Part of a small language model's weights: RMSNorm before each block.
MLP neurons of a small language model. Each row is named by its layer, matrix (gate and up: input weights; down: output weights) and neuron, and shows model dimensions 64-191. Each number is 128 + 32 x the weight over its row's rms, rounded and kept within 0 to 255. A neuron's up and down rows have the sign that makes its largest values positive.
After each neuron's rows, "fires on" lists the tokens most often at its 100 highest values on Wikipedia text that the model never trained on.

L2.gate386 [119 118 158 191  78 197 115 104 140 148 194 149 148 118  34 121 135 122 145 159 136 182 132 121 187  93  89 113  97 134 122 120 148 147 139 170 164 149 158 122 140  96 140 110  93 102  96 114 155 112 133 167 126 112  70 110  36 144  99 126 219 122 132  95 126 157  85 134 118 121 141 110 187 137 128  95 135 127  70  94 148 115 111 118  82 119  99 102 158  85 195 111 144 148 138 155 144 112 113 145 106 139 176  70 117 122 102 135 127 128 190 119 115 134 144 113 163 139 108 160 110 113  99 138  79 152  96 112]
L2.up386 [145  79  99 155 129 112 106  99 157 152 210 128 159 154  92 128 166 132 103 170  99 149 137 150 203 170 124  94  97 113 171 133 179 169 138 106 134  56  93 165 114 169 173  59  83 131  92 179 158 117 100 131  97  82 147 166 111 130  91  75 169 181 103 123 140 136 109  95 145 142 151 134 165 101 133 178 175 172 112  74 161 151 102 157 129 110 170 130 132 124 170 114 148 131 109 142 109 137 180 142 132 166 142  35 118 111  92 107 157 191 148  96  86 122 176 168  94 135 158  97 130 120  88 105  93  68 152 144]
L2.down386 [149 155  98 116 172  75  64 119 146  99 138 136 185 144 183 181 119 158  74 118  77  79  69 109  90  96 117 131 121 100 108 143  95  88 154  85 143 147 103 132 133 161 122 107 119 162 149 147 136 152 144 122 110 198 180 126 185  91 125 130 120  98 119 105 158 111 180 101  94 148 107  72  94 142 156 217 110 121 103 126 112 132 115  83  70 147  94 154 136 151 100 167 104  58 128 158 120 142 116 107 139 128  83 173 146 107 126 147 150 143 117 114 135 121 102 118 152  78 132 101 125 142 163 113  94 123 118  85]
fires on: "\"", "ov", "inn", "m", "n", "D"

L2.gate509 [114 120 123 126  95 140 134 111  79 117 124 134  84 103 117 131 137 100 151  65 156 168 110 107 173 151  95  68 105 121 121 155 183 114 116 107 144 103 172 116 156 151 121  86 145  82 114 121 167  58 155 119 202 193 157 137 155 151 151  76 177  92 109 181  97 154 105 173 155  44 151 130 156 194  58 144 124 160  93  62 172 162 128 149  98 119  93 167 141 149 128 186 135 117 135 166 187 110 114 157 129  93  82  76 154  62 114 137 124 155 142 140 138 182 114 130 165 112  78 138 135 149  89 128 130 155 135 104]
L2.up509 [122 115 168  77  83 150 174 126  99 140  75 142 120 109 110 115 148 121  94 137 203 140 117 152 193 149 139 134 124 180 167 133 208 160  41 127 114  66 174 104 127 163  85 125 108 113 169 179 131  90 151 170 124 141  88 139 161 138 115  76 179  81 130 140  76 149 139 158 138 166 184  93 169 182  99 159  99 106 173 108 157 107 119 142 100  70 122  96 131  80  80 142 137 109 160  72 146 155 102 116 140 136 102 128 152 160 154  83  75 193 123 106  88 178 147 172 119 123 126 162 163 113 131  80 136 155  96 127]
L2.down509 [154 144 108 171 124  57 168 163 121 139 129  87 238 138 128  90 100 153 168  83  49 132 129 151 116 117 101 131 200  99 148 113 111 169 181 123 106 127 121 143 140 124 165 174 101 101 145 104 113 101 153 169  81 145 126  89  94 109 115 127 132 127 174 157 149 122 164 174 120  98 174 175 127 162 162 170  98 128 154 127  99 101 107 151 132 158 106 104 147 150 205 191 149 121  81 118 189 149 129 107 139  67  93 128 205  92 115 126 123 147 103 107  98  92 125 118  89 142 137  68 117 108  99 149 121 127  97  71]
fires on: "u", "ed", "ant", "ave"

L2.gate72 [157 102  77 154 132 140 113  97 147 123 173 117 111 119 155 104 134  75 110 131 117 169  93  69 140 105  95 108 116 145  98 159 138 166  64 135  99 162 185  39 110  89 117 131 160  78 140  88 143  73 182 114 110 168  78 115 119 138 103 191 138  70 115 133 110 131 149 169 104 124 131 146 116 105 143 163  85 128 160 129 127 106 101  97 114  56  79 127 189  91 149 121 115  55  90  85 134 130 141 167  76  42  87  95 154 111 130 101 112 121 126 131 167 135 172 101  69 126 108 109 135 148 136 152 153 108 137 122]
L2.up72 [136 166 174  68 149 104  87 115 145  49 177 140 149 157 123 143 141 139 103 146 120 116  77  76 134 136 137 126 118 176 172 127 186 116 124  88  91 120 166 119 136 140 138 136 163  83  99  56 141 103 140 130 192 154  94 124  95  65  93 130 148 121 135 101 147 185 126 125 150 124 140 148  60  66 190 147 159 127 169  81  97 127 155 174 153 139 148 120 137 166 130  91 126 111 114 157 213 112 135 145 145 138 148 198 147 148  50 125  93 115 187 106 144  96  93 156  76 113 142 133  89 180 132 132  77 135 142 129]
L2.down72 [113 168 100 140 144 109 116 125 147 117 146 148 102 165 114 131 158 156 114 180 131  58 108 178 156  96 175 126 137 113 169 189 132 134  75 128 160 158 190 143 133 112 131 131 118 163 115 100 123 114 159 122 125 101 126 104 111 119 125 148 135 104  81 151 141 107 159  94  60 158 163 127 120  65 159  78 136 155  78  99  56 102  74 111 126 116 194  74 136 144 102  93 160 135 142  59 225 157  58 159 122 158 171 103 120 110 124 145 142 134  83 145  92 105  76  84 105 130 173  92 122 111 119 165 101 108  91 120]
fires on: "t", "es", "k", "eb", "m", "end"

L2.gate134 [121 150 101 122  84 134 106 154  90 127 129 104  89 118 116 146 101 147 162 108 118 162  88 131 114 129  90 140 120 102 135 101 127 128 125 139 141 120 162 107 144 116 124 140 157  91 122  79 117 131 124 113 123 146 118  96 191 179 118 142 146 111  91 171 150 126 159 140 150  59  97  87 164 126 149 157 183 159  84 101 131 125 182 162 125 176 117 109  95 146 195  91 136 149 145 149 115 109 126 158 125  52  79  16  52 119 126  92  74 125 198 180 159 127 119 118  99 138 114  79 160 114  93 148 126 131 131 130]
L2.up134 [107 130  97 162  99 125 124 124 116 140 143 112 120 119  66 128 197  95  94  84 181 117 184 189 135 163 144  98 107 149 132 168 146 166 150 167  34 165 103  97 125 167 108 113 168 100 158  77 172  92 152 171 152 123  98 144 122 104 140 159  96 128 177 100 156 103 116 149 143 165  81 166 161 103  86  83 119 146 102 138 161 138 163  96 162 185 149 140 163 182 137 148 107 152 115 144  96  98 141  86  90  87 129 133 111  97 133 150 161 105 119 117 156 137 132 119 120 132 156 127  99  68 139  52 156 157 116 132]
L2.down134 [112 162 107 108  94 179  87 155  94 115 109 127  88 147  71 143 143 112 204 110 114 117 120 121 180 105 126 100 181 129 159 193 156 154 107 134 123 123 114 118 174 202 151 129  73  95 125 108 202  94 167 127 196 114  98  74 112  97 207 142 189 158 133 161 130 128 171  93 144 122 164 154 149 181 118 127 138 167 104 102 111 126 201 128 145 134 159 144 109 167 143 225 134 146 100 141 111  97  75 156 123 109 128 140 109 142 101 125 114 131 116  92 114 171  71  95 106 154  58 128 102 147 130 138 167 172 113 155]
fires on: " As", "In", " In", "As", "as", "a"

L2.gate444 [130 141 119 127  83 129  68 128 143 100 161 135 105  64  60  47 131  94 127 106 116 138  73 136 118 130 170 107 121 124 104 119 115 104  92 140  97 115 144 126 136 129 122 142 106  87 181 156  99 128 145 138 157 175  68 132 122  94 123  93 123 127 136 167 158 179 111 126 128 104 171 175 134 167 132  79 150 119 120 111  59  84 109 105 122  53 178 123  87 107 113 189  93 113 146  92 193 172 121 117 106  90 143 106  90  95  77 181 152 116 181  68 192 123 182 174 123 155 175 151  92 115 145 136 115 156 122  89]
L2.up444 [131 104 147 142 140 175 152  99 158 107 132 147 207 111 102 108  58  85 111 125  97 109 122 145 158 156 115 122 133  98 124 104 121 119 125  31 110  75 168 149 177 171 133 155  94  84  99 148  74 120  96 144 138 103 138 172 147  70 177 157 132 148 148 165  97 203 120 143  73 125 150 179 145 132 140 100 122  92 156 135 102 144 135 108 117  77 129 114 153 114 157 113 132 129 165 102 110 121 152 137  88 185 157 126 166 150 128 165 150 101 132 128 158 122 166 137  90  55 146 133 135 163 109  96  93 114 152 123]
L2.down444 [100 155 114 172 150 154 170 161 138 131 150  95 184 150 146 209  76 128  17 136 105 122 163 129 109 103  86 175 141  96 120 127 124  97 155  73 126 131 141  74  78  83 154 136 211 165  84 110 165 156 150 191 162 107 194 144 134 131  83 158 135 157 101  81  89 106 130 145 173 139  99 156 114  92 109 120 129 134 117 161 130 120  91  72 138 188 110 144 149 106  95  32 181 114 145 160 164 157 155  96 184 189 149 156 160 112 150 110 113 108 135 183 122 144 154 118 113  82 144 139 176 149  81  84 145 130  93 130]
fires on: "y", "t", "n", "m", "d", "ry"

L2.gate436 [176 138 122 124 139 140  92 135 126 145 123 136  72 118 109 148 138 124  96  70  95 122  87 207 120 173 128 130 126 133 182 140 154 117 129 111 167 121 108  73 116 163 114 127  97 107 186 101  65 110 146 127 110 123 128 150 164 123 171 136  90 118 109 134 135 107 104 161  94  38 122 103 159 107 106 201 132 151 142 182  96  66 149 121 174 137 120  75 140 116 170 149 122 179 143 191  96  94 127 167 131 102  99 104  79 131 101 129 154  79 161 135 128 134 131 152  77 159 110 116 184 122 117 115 206 171 126  87]
L2.up436 [153 124  86 114 119  47 150 174 178 141 111  85 135 131 104  98 216 112 120 126 180  95 140 162 166  98 129 178 131 115 128 129 106 103  91 110 131 181 122 158 140  88 132 150 119  86 108 135 133 132 195  82 134  95 114 113 158 128 165 134 170 141 151 175  87 173 127 148  85  94 163 100 148 147  94 110  72  95 133 118 152 124 133 141  47 146  92 151 122 114 118 164 168  95 149 151 103 138  63 118 128  70 187 147 145 127 141 122  79 101 165 148 143 163 147 171 180 144  95 176 135 108 157 151 145 135  68 181]
L2.down436 [ 89 149 101  89 129 102 123 168 139 112 156 105 150 147 110 128 119  90 146 132 113 108 117 131  89 171 117 150 162 117 135  94 136  78 116 115 200  95  93 104 118 156 161 128 170 144 180 193 150 155 150 116 140 152  83 190 184 126  63 102  75 157 128  47 104 122  45  33  57 141 132 131 128 108 129 136  84 156 129 142 133  75 115 165 102 145  28 103 107 101 118 132 137 137  79 145 126  77 147  93 133 121 116 134 148  98 143 107  77 135 124 145 148 124 145 114 139 154 155  83 134  80  95 123 120 129 110 145]
fires on: " After", " During", " In", "During", "After", "us"

L2.gate190 [120  75 102 127 117 146 112 103 142 177 220 148 118  82 142  89 132 120 124  78 141 106 105 169 124 132 176 115 132  73 107 153  94 110  57 143 143 179 170 125 149 129 125 146 109 107 109 233 178  91 147 149 110 142 205 102 107 123 102 135 158 148 130 175 112 151 107 120 145 102 192 104 107 144 111 114 119 121 156 117 118 167  94 130 123 145  87 131 109  83  96 120 143  97 152 107 109 201 124 130 203 146 119 138 172 153 154 173 141  80 150 128 151 140 163 209 113 120 119 150 132 148 115 151 144 104  91 161]
L2.up190 [ 83  72 126 155 143 131  86 154 128 141 230 132 131 126 164 118 123 120 164 133 128 111  93 115 149 115 157 118 124 135 102 164 137 130  60 136 146 195 169 122 150 131 129 138  99 150 104 173 100 136  72  74 135 107 181 130 123 152 110 131 149 144 133 169 137 154  88 114 144 127 246 121  88 138  89 110 125 143  89  79 117 127 114 208  82 130 133 151 158 133  89  52 152 152 123 177 131 129 167 152 163  85 144 107  98 124 157 163 113 157 120  90 138 138 172 155 109 126 129 168 149 100 123 131 123 117  85 104]
L2.down190 [138 107 129 189 173  59 132 160 164  71 117 168 116 199 126 156  96 135  85 133 125 186 126 134 111 109 136  97 152 141 150 119 146  78  82 155  87 160  99 165  91 126 114  84 110  66 123  75 137 119 132 155 148 147 147 126 158 151 195 145 169 150 149  95 129 168 140 149 144  78 128 130 127 146 164 130 161 168 118 175 152  87 134 101 154 187 166 107 112 144 104  55 107 114 131 126 121 112 122  98 131 111 127 178  68  94  90  96 114 121  73  95 113 110 121  86  93 100 126 122 135 154 130 134  69 174 170 187]
fires on: "'s", " American", "ics", "FL", " Polish"

L2.gate377 [134 126 112  73 127 172 117  88 109 125 165  96  63  94  84 178 127 131 219 142  83 102 146 187 186 127 127 140 100 126 140  88 197 112 137 117 156  88 107 139 169 181 128 119 172 113 103 103 109  80  72 147 203  64  70 119 176 147 147 112 119 143 137  76 157 139  68 115 127 189  90 139 132 143 162 140  93  93  64 151 119 150 136 120 146 139 115  87  93 114 136 138 116 130 175 170 148  93 130 178 112 162 134  67 158 118 133 128 139  76  84 155 106 164  99 159 149  98 187 127 131 124 125  99 210 107 174 152]
L2.up377 [109 193 123  91 120 103 148  56 164 158 101 130  96  94  88 179 199  60 184 147  86 122 118 154 114 131 140 134 122 145 174 160 120  99 163 109 100  82  88 131 156 164 163 123 221 104 129 129 114  85 125 149 162 106  88 101 156 126 105 141 153 178 143 110 178 129 102 114 108 134  53 118 105 153 127 124 103  88  82 154 105 136 125 114 103 132  94 134 139  99 113 143 123 119 128 142 128 111 126 223 116 154  77 112 100 151 133 174 174 103  90 140  88 155  94 126 164 127 155 106 134 107 108  94 190 120 126 146]
L2.down377 [140 126 156 123 152  92 141 134 106 125 161 169 148 176 162 146  99 174 103 126 138 190 187 145 107 140 165 112 184 178 127 108 156 162  87 181 106 137 126 145 114 106  74 125 136 122  34 151 109 117  85 150 116 192 184 151 129 177 121  89 122 132 152 129 136  90 110 169 131 125 152 104 178 125 112 135  56 168 153 140 139  75 139 156  88 105 118  28 113 140 166  62 105  94 123 162 163 171 123 140 137  93 123 179 130  80 109 140  98 110 103 151 105 116 128 151 160 136 205 104  72 131 121 120 113 107 148 160]
fires on: " 10", " 2", " 12", " 5", " 3", " 20"

L2.gate397 [107 116 107  94 145 151  78 114 148 158 160 134 197 110 142 140 103  81 116 108 116 138  82 152 162 112 138 107 142  96 116 172 180 131 202 126 118 120  79  88 112 129 107 108 100 136  96 134 103 197 105 168 115 179 155  88 118 158 112 175 110  94 151 100 164 155  77 105 124  67  76 131  77 129 106 153 156 147 174 190 113  99 134 148 124 117  73 170 167 119 157 101 163 160  94 123  85 133 153 159  91  88 153 110 124  99  62 153 121  91 175 129 129 150 149 122  65 121 177 134 142  80 125 143 183 110 106 141]
L2.up397 [147  83 181 119 120  92 137 128 144 155 148  81 104  92 117  92 130 142 123  88 167 120  62 126 166 140 156  91  87  76 166  96 169  46 149 130 101 130 133  69  60 124 131 141 127 102 153 171 170 126  99  72 106 119 136  74 133 194 171 136  97 184 111 119 152 146 150  82 116 126  82 168 112 120  80 101 168 198 147 187  94 137 166 180 165 116 120  88 125 118 132  86  62  96 124 153 147 143 128 135 119 139 113 194 164 130 109 163 134 112 138 152  60 118 102 109 104 166 168 141 104  86 105 132 176 135 174 147]
L2.down397 [134 131 142 141 137 124  99 179 123 141 178 103 231 130 154 112  78 100  86 125 103 110 137 110 131 127 147  84 147 111 170 154 217  67 129 120 117 149  93 123  75 140 102 126 141  60 106  76 101 111  92 137 164 169 136  65 181 150 116 137 111 106 163 131 152  96 178 202 137 100 168 148 134 143 144 119 130 122 157 148  17 126 130 134 160 160 127 172 142 118 154  60 182 133 126  90 153 193 119  93 103 159 128 150 109 112 106 114 118  74 142 119 134  80 115 138 122 122 108 100 102 123 111 159 146 112 165 153]
fires on: "er", " women", "omen", "ers"

L2.gate150 [115 130 110 150 114 115 163 131 108 187 203 146 105 106 160 126 140 118  96  92  98 139 113 145 147 140 145  69  94 156 133 153  94 157 139  98 135 121 162 175 185 171 125 100 126 105 146 134 133 134 121 142 153 134 117 123 155 189  95 185 147 184 181 182 119  98 157 101 117 103 119 202 174 169 154 108 181 186 136 152 148 148 160 132 204 116  96  75 146 120 117 167 119  89 101 143 131  76 126 138 162 203  88 148  98 102 111 140 185 103 164 145 175 153 147  74 133  86  76 124 115 196 102 161 185 100 204 172]
L2.up150 [ 93 136 138 137 149 109 164 169 118 124 129 148  99 115 162 149 209 116  77  91 128 116 161  56 138  69 135 139 140 107  92 172 127 155  91  79  80 141 172 136 167 114 134 183 114  96 154 131  66 166  80 178 112 180  97 143 153 158 102 142 118 130 147 157  80 110 144 138 113 128  94 131 181 121 132 164 159  97  91 119 148 139 178 124 160 161 165 106 154 151 101 137 198 121 128 114  98 128  74 126 215 164 108 126 125 121 149 128 108 149 164 150 140 197 115  86 199  87  56 116 107 146 111 190 105 144 152 180]
L2.down150 [ 53 136 109 130 183 137 113 129 144  99 171 134 148 211 170 196 165  84  99 136 146 121 132 160 130 135 138 106 244 100 143 139 130 132  75  67 100 164 153 109  95 135 116 160  85 136 189 136 160 174 151 126 132 142 143  81 131  64 122 169 183 108 141 139  37 174 151  61 120 125 156  90 149 126 109 169 134 112 143 141 112 139 135 139 132 130 141 183 115 138  97  41 148 187 117 123 117 103 147 182 191 153 150 168 112 115 116 143 116 130 100 184 131 197 120 139 114  87  90 126 152  94 116 133 138  97 111 114]
fires on: "ural", " popular", "ual", "aval", "ical"

L2.gate56 [101 146  75 188  71 148 128 163 195 164 137 117 141 123  60 115 117 168 122 111 128 180 121 148 141 116 164 120  71 117 148 111 161 133 154  73 102 118  74 181 131 104  91  97 114 157 156 141  69 110  71 103  69 139 156 108 111 127 164 170 107 149 105 155 159 139  97 160  84 120 113 144 134 171 177 138 123 151 159 148 129 132 112 151 163 121 106 141  52  85 156 134 142 137 101 118 119 106 147 112 122 125 145  79 134  98 134 134 152 102 130 111 154 164 158 152 141  83 165 198 174 141 102 169 140 158 123 161]
L2.up56 [132 148  86 148 101  92 152 169  67 180 158  99 171 150  93 100 101 106 106  81 137 126 109 103 107 118 123  85 127 157 151 137  87  58 157 140  69 168  77  93  46 128 181 146 129 177 139 103 128  92 116 122 132 108 101 177 140 117 139 116 118 181 123 172 182 133 120 130 140 135 148 131 121 151 178 104 143 139 153 126 163 127 161 127 126 129 151 151 170  80 157 142 161 158  76 183 142  91 140 123 183 108  94 141 116 123 218 126  75 109  64  77 150 146  69 134 120 123  85  75 128 175 117 147 131 103 116 103]
L2.down56 [190 163 124 133 141 148 154 128 185 137 131  54  95 139 143 105 101 119  85 108 157 124  73 126 136 134 137 144 114 144 114 130 132 114 123  97 169 153  94 134 103 111 145 210 105  98 119  90 143 129 196 197 174 106 173 117 122 177 111 102 143  75 114 143  73 169 132 127 104 133 127 129  61 126 128  82 170 154  91 114  93 148 124 147 133 117 128 140 147 112  68 104 102 174 175  87 149 176 166 164 200 147 188 167 160 153 136 197 150 141 143  80  91 104 126  90 128 152 150  76 171 150 117 149 110 132 153 132]
fires on: "es", "et", "er", "-"

L2.gate102 [208 154 126 148  84 147 191  71 151 169 119 150  70  80  70  97 134 127 192 131  95 188 117 144 131 139 152 122 109  98 106 138  77 112  84 124 102 115 142 130 125 194  61 101 158 147 135 173 128  72 128 136 104  72 102 122 158 138  82 133  98 117 132 151 126 158 138 120  98 169 151 152 184 141 141 143 137  83 122  94  81 150 147  92 114 129 144  98  83 102  92 169 137 147 160 190 121 129 102 160  59  88 128  91 189  71 102 107 102 122  82  93 135 142  58 166  95 162 157 190 130 144 177 168 103 132 137 120]
L2.up102 [170 142 121 110 149 168 174 125 127 102 112 132 115 138 142 147 128 196 197 144 122 125 202 107  92 126 130 125 144 137 118 139 116 160 113  55 114 146 128 128 139 103 113  82 113  99 124 170  96  80 119 133  92 112 123 117  65 108 141 121  83 142 129 177 150 109 103 141 105 167 106 126 192 121 106 145 102 108 152  98 147 199 183 137 118 143 146 113 102 118 120 145 146 154 182 131 144  99 119 146 106 124 195 130 124  85 162 121  99 149  49 182 131 139  85 145 119 154 180 119 150 134 133 139 137 173  89 123]
L2.down102 [114  80 111 154 190 139 119 105 115  69  79  98 155 150 186 157  97 175 166 167 130 134 144  66 139 134 101  76 126 140 153 163 113 114 188  94 143 146 126 149 111 137 163 153 111  85 145 144 127 114 113  98 142 156 119 116  80 106 186 114 116 150  94  82 173  82 168 192 109 116 139  82 145  96 118 135 122 180 170 120 175 162 172 127 116 104 155 105 104 161 136  56 124 118 114  50  72 120 112  94 142 198 190 202 123 109  78  97 145 205 121 182 148 163 172 117 145 169 122 102 100 119 137 179 119 141  71 123]
fires on: "-", ".", ":", "/"

L2.gate455 [139 163  62 109 110 178  85 138 165 111 141 155 133 126 138  97  91  91 111  94 158 134 124  96 120  66  97 203 133 173 155  72 150 137 107 112 123 142 188 190 109 144  96 153 144  91 157 144 157 115 102  67 137  76 171 180 104 139  63 132 155 133  80 117 119 115 126 156 138 108  74 148 124 116 146 158 155 123 141 140  92  98 160 173 149 137 134  77 160 138 173 131 128 121 165 195 119  80 157  96 140 157 107  96 138 137 140  99  96  79 147 113 125 160 115 121  73 183  74 100 139 189 162 105 133 137 150 101]
L2.up455 [143 144  94 166 126 137 151 145  91 171 184  90 152 129  99 124 139 101 155 111  61  79 120 161 189 142 134 125 116 210 176 111 129 186 144 103 102  96 139 141 149 103 110  78 123  80 123  90  82  95 110 155 155 111 116 181 119  68 233  61 181 128  88 138 120 164 129  85 117 133  92 163  98  93 107 140 111 148 171  91 110 159 153 139 164 172 138 114 108  80 148 115 133 136 176 155 118 133 102 170 146 103  61  72  93 108  83 123 159 116 143 125 106 124 163 154 136  91 128 113 135 125 114 147 153 105 153 104]
L2.down455 [152 110 119 139  94  53 140 123 114 109  79 115 113 135  87 172 127 106 159 139 104 152  97 153 198 169 159  81 176 116 142 160  69 185 121 156 101 170  95 104 122 115 105 144 161 135 142 118 165 149 168 103 155 136  96 115 163 117 196 125 123 120 124 129  71 121 191 145 129 146 214  86 138 141 133 135 146 124 102 172 182 119 122 111 169 122 143 139  90 127 106 124 120 159 109 100  97  73  94 164 152 123 163 127 118  81 135 121 106 101 154 110 137 121 146 144 126 117 110 113 168  85 140 156 111 100 152  68]
fires on: "es", "ing", "ate", "ating", "ib"

L2.gate381 [141  67 129 113 122 104  94 107 164 141 129 148 120 118 121 100 147  69  65 146 109 179 108 128 146  85 146  99  94 109 113 135  61 102 153 175 126 126 123 140 167 125 154 131 141 171  86 168 140  66  76 122  96 122 186 157 187 149 145 177 164 170 127 169 213 163 100 188  90 116  96 106 125  88 110  82 124  99 113 114 186 101 151 111  95 169 144  79 161  89 127 152  94 162  94 154  64 144 132 119 166 115 160 109 179 136 148 171 137 104 139 112 107 110  93 135 139 109 138 159 127 121 122 137 230 132 144 145]
L2.up381 [128 122 153 167 127 106  94  69  67 145 106  84 135 125 168 149  91 133  89 180 180  93  78 162 110 119 210 109 143 104 122 146 119 130 110 112 105 112 134 152  65 147 119 169 145 141 105 160 117 159 176  71 155 158 133 162 161  76 123 147 193 112 104 184 139 109 103 172 121  81 148 166 169 164  90 188 101 113 121 140 160 108 137 192 160 121 118  85 151  92 131 139  90 121 163 126  86 136 142 104 121 167 162 113  98 195 137 111 145 122 173 144 149  67  51  68 148  66  94 150 133 160 171 131 162 105  98 150]
L2.down381 [ 41  94 159 179 148 162  99 155 117 165 159 132 101 142 112 176 146  96 103 127 178 110 147  53 148 141 119 116 157 152 147 137 129 116 186 151 102 145 138 169 113 127 101 100 159  75 160  96 153 140  81 102 118 124 135 123 133 104 139 107 126 115 180 123 174 149  83 102 139  90 117 146 138 121 156 129 149 151 132  96 111 104 155 140  82 199  84 125 143 126  46 119 118 217 100 131 215 137 132 110 156 109  81 113 127  87 127 131 141  99 154 105 125 126 125 132 127 150 137 118  71 147 133 108 161 152 122  85]
fires on: "'s", "if", "erb", " second", "ij"

L2.gate356 [199 146 145 129  66 128 160 106 109 109 136 143 104  88 101 103 163 154 214  86 142 173 160 104 123 123  42  95 113 129  73 156 111 122 152 142  68 177 143 158  96 115 129 137  96  67 166 141 124 165 130 113 104  79  97 111 159 201 115 118 120  90 106 137 108 103  82 143  84 122 154 139 103 162 175 104 190 165  98  80 160 139 119 132 135 117 166 192 111 123  78 108 117 128 162 117 204 192  93 124  97 151 135  98 120 105 120 126 114 117 110 133  86 185 153 144 154 120 146 195 172 102 139 126 111 135 126 125]
L2.up356 [133 128  70 124 122  65 198 139 155 140  98 122 147 102 100 110 156 154  96 134 109  71 175 163 135 134 160 136  87 117 106 154 100 130 143  98  81 150 116 104 120 100 140  99  61 135  77 154 100 177 124  64 109 170 156 179  79 151  82 128 128 103 114 120 111 167  91 180 150 109 168 156 130 148 105  89 135 154 200 135 122 102  80 167 182 100 135 161 170 144  84 154 138 110 128 143 184 165 133  92 130 162 151  99 109 183 155 124  81 196  85 105 149 205 124 176 161 164 143 137 156 122 144  58 126 122 127 127]
L2.down356 [ 91 110 118 103 168  86 171 120 140 120 161 129 156 134 112  79 153 117  85 171 140 107 108 150  94  95 132 137 155 119  79 138 130 140  88 119  78 133  93 152 130 134 158 128  90 185  91 137  60 117  62  97  89 142 142 102  67  85 120 204  70  75 164 171 117 121 227 175 144  93 169 193 136  85 111 130 123 126 149 132 198 149 127 179 110 156 118 109 211 159  94  84 146 162  60 130  77 202 106 146  93 191 127 123 110 143 110 174  91  99 153 106 102 100 126 136 141 115 111 150 124 127 105 110 101 125 108 117]
fires on: ".", " −", "00", " and", " $", "z"

L2.gate253 [104 126 179 138  57  86 105 127 109 151 111 175 125 123 104 148 124 166 155 150 135 187  85  85 111 167 144 115 130 142 163 159  86 112 151 145 134  97 126 123 126 155 114 100 136 138 119 151 145 145 163 119 114 133 144  46 116 132  98 128 186 165  62 143 136 163 115  74 160  79 173  74 111 148 102  86 174 150  92  66 193  88 170 149  97 110 116 160 131 120  92 124 159 140 153 193 169 103 110 149 117 133  86 199  68  69 195 110 147  95 137 103 154 159  96 152 120 147 194 189 191 145 147 134 144 151 158 157]
L2.up253 [132  96 114 129 170 155 124 148 141 114 154 165 201 133  98 177  81 161  95 178  76 111  77 126 126 127 214 151 112  98 177 104  97 108 135 104 185  73 159 109 172 122 117 115 101 167 124 157 167 101 114 119 146 121 151 146 155 165  94 171 114 195  61 118 163 143 118 126 142 107 115 115 137 153 147 127 102 123 127 157 130  84 128 153  92  86 121 131  92 136 192  81 166 131  97 214 151 139 151 118  86 146 108 141 108 114 199 155 137 104 111 176 162 129 144 140  76 141 130 198 129 147 131  78  73  83 140 136]
L2.down253 [153 112 112 123 133 140 135 159 148  74 127  93 109 200 175  87 160 107 131  51 127 128 202 145 155 133  73 118 113 140  96 112 116 125 128  93 142 113  74 120 110  96 149 186 100 100 107 114 110 102 128  84 119 135 160 161 161 131 152 100  69  58 119 115 100  74 126 167 122 132  91 171 134 127 113 189  84 162  93 199  95 173 119 116 135 166 106  82 138 112 117  91 129 184  82  78  79 164 144 118 101  74 117 101 140 159  61 150  81 170 129  78  99 138 163 130 122 132  78  91 154 118  64 112 134 106 118 113]
fires on: "e", "ann", "s", "u", "oll", "clud"

L2.gate173 [140 153 175 105 152  70 168 131 125 116 181 109 158 122 165 104 193 109 140  95 162  97  95 132 138 145 147  75 140  97  80 160  69  91 109 117 131 129 123 161 116 147  91 143 170 142  66  91 105 107 161 161  76 128  82  93 169 109 149 209 150 165 124 114  88 116  67 101 130 114 122 150 146 108 151  84 124 133 162  91 119 152 141  93 209 128 169 126 164 152  93 146 140 145 121 182  91  96 108 142 104 126 109 116 144 140  78  95 108  53 116  95 159 129  96 132 126 171  47 143 162  87 166 127 117 138 151 127]
L2.up173 [108 123 119 116 138  97 144 166  78 119 134  78 170 134 144 122 157 127 117 191 117  89 145 121 134 138 166  81 146 190 103 202 115  93  73  95 145 138 114 106  92 185 147 158 106 143 100 102  95 118 118 115 115 137 178  72 127 165 105 123 179 152 145 159  80 150 104 126  99 110 115 115 142 149 121 128 119 131  90 101 123 125 127 174 137 120 130  92 129 196 100 146 181 142 183 176 124 158  65 124  99 135 131 110  64 115 134 106 136 130 126 159 133 139  97 126 116 146 111 152 128 145 148 138  78  88 117  83]
L2.down173 [140 194 139  84 139 144 118 164  92 181 143 140 114 205 197 154 122 109 120 133 116 173 124 143 110 130 119 111 174 106 119 141 161  87  54 109 123 114  76  86 149 141  98 209  75 122 161 103  91 179  73 157  84 125 177 117 135 134 152 157 147 152 146  90 117 164 176  99 154 111 146  98  97 148 151 177 105 133 132 164 113 164 125 177 118 158 141 148 103 123 107  75 129 156 154 160 104 104 129 172 185 121 178 208  73 116 101 174 178 150 168 129 176 165 174 123 119 113  80 176 127 115 151 178  56 121 118 152]
fires on: "ian", "ic", "ist", "u", " Roman", "arian"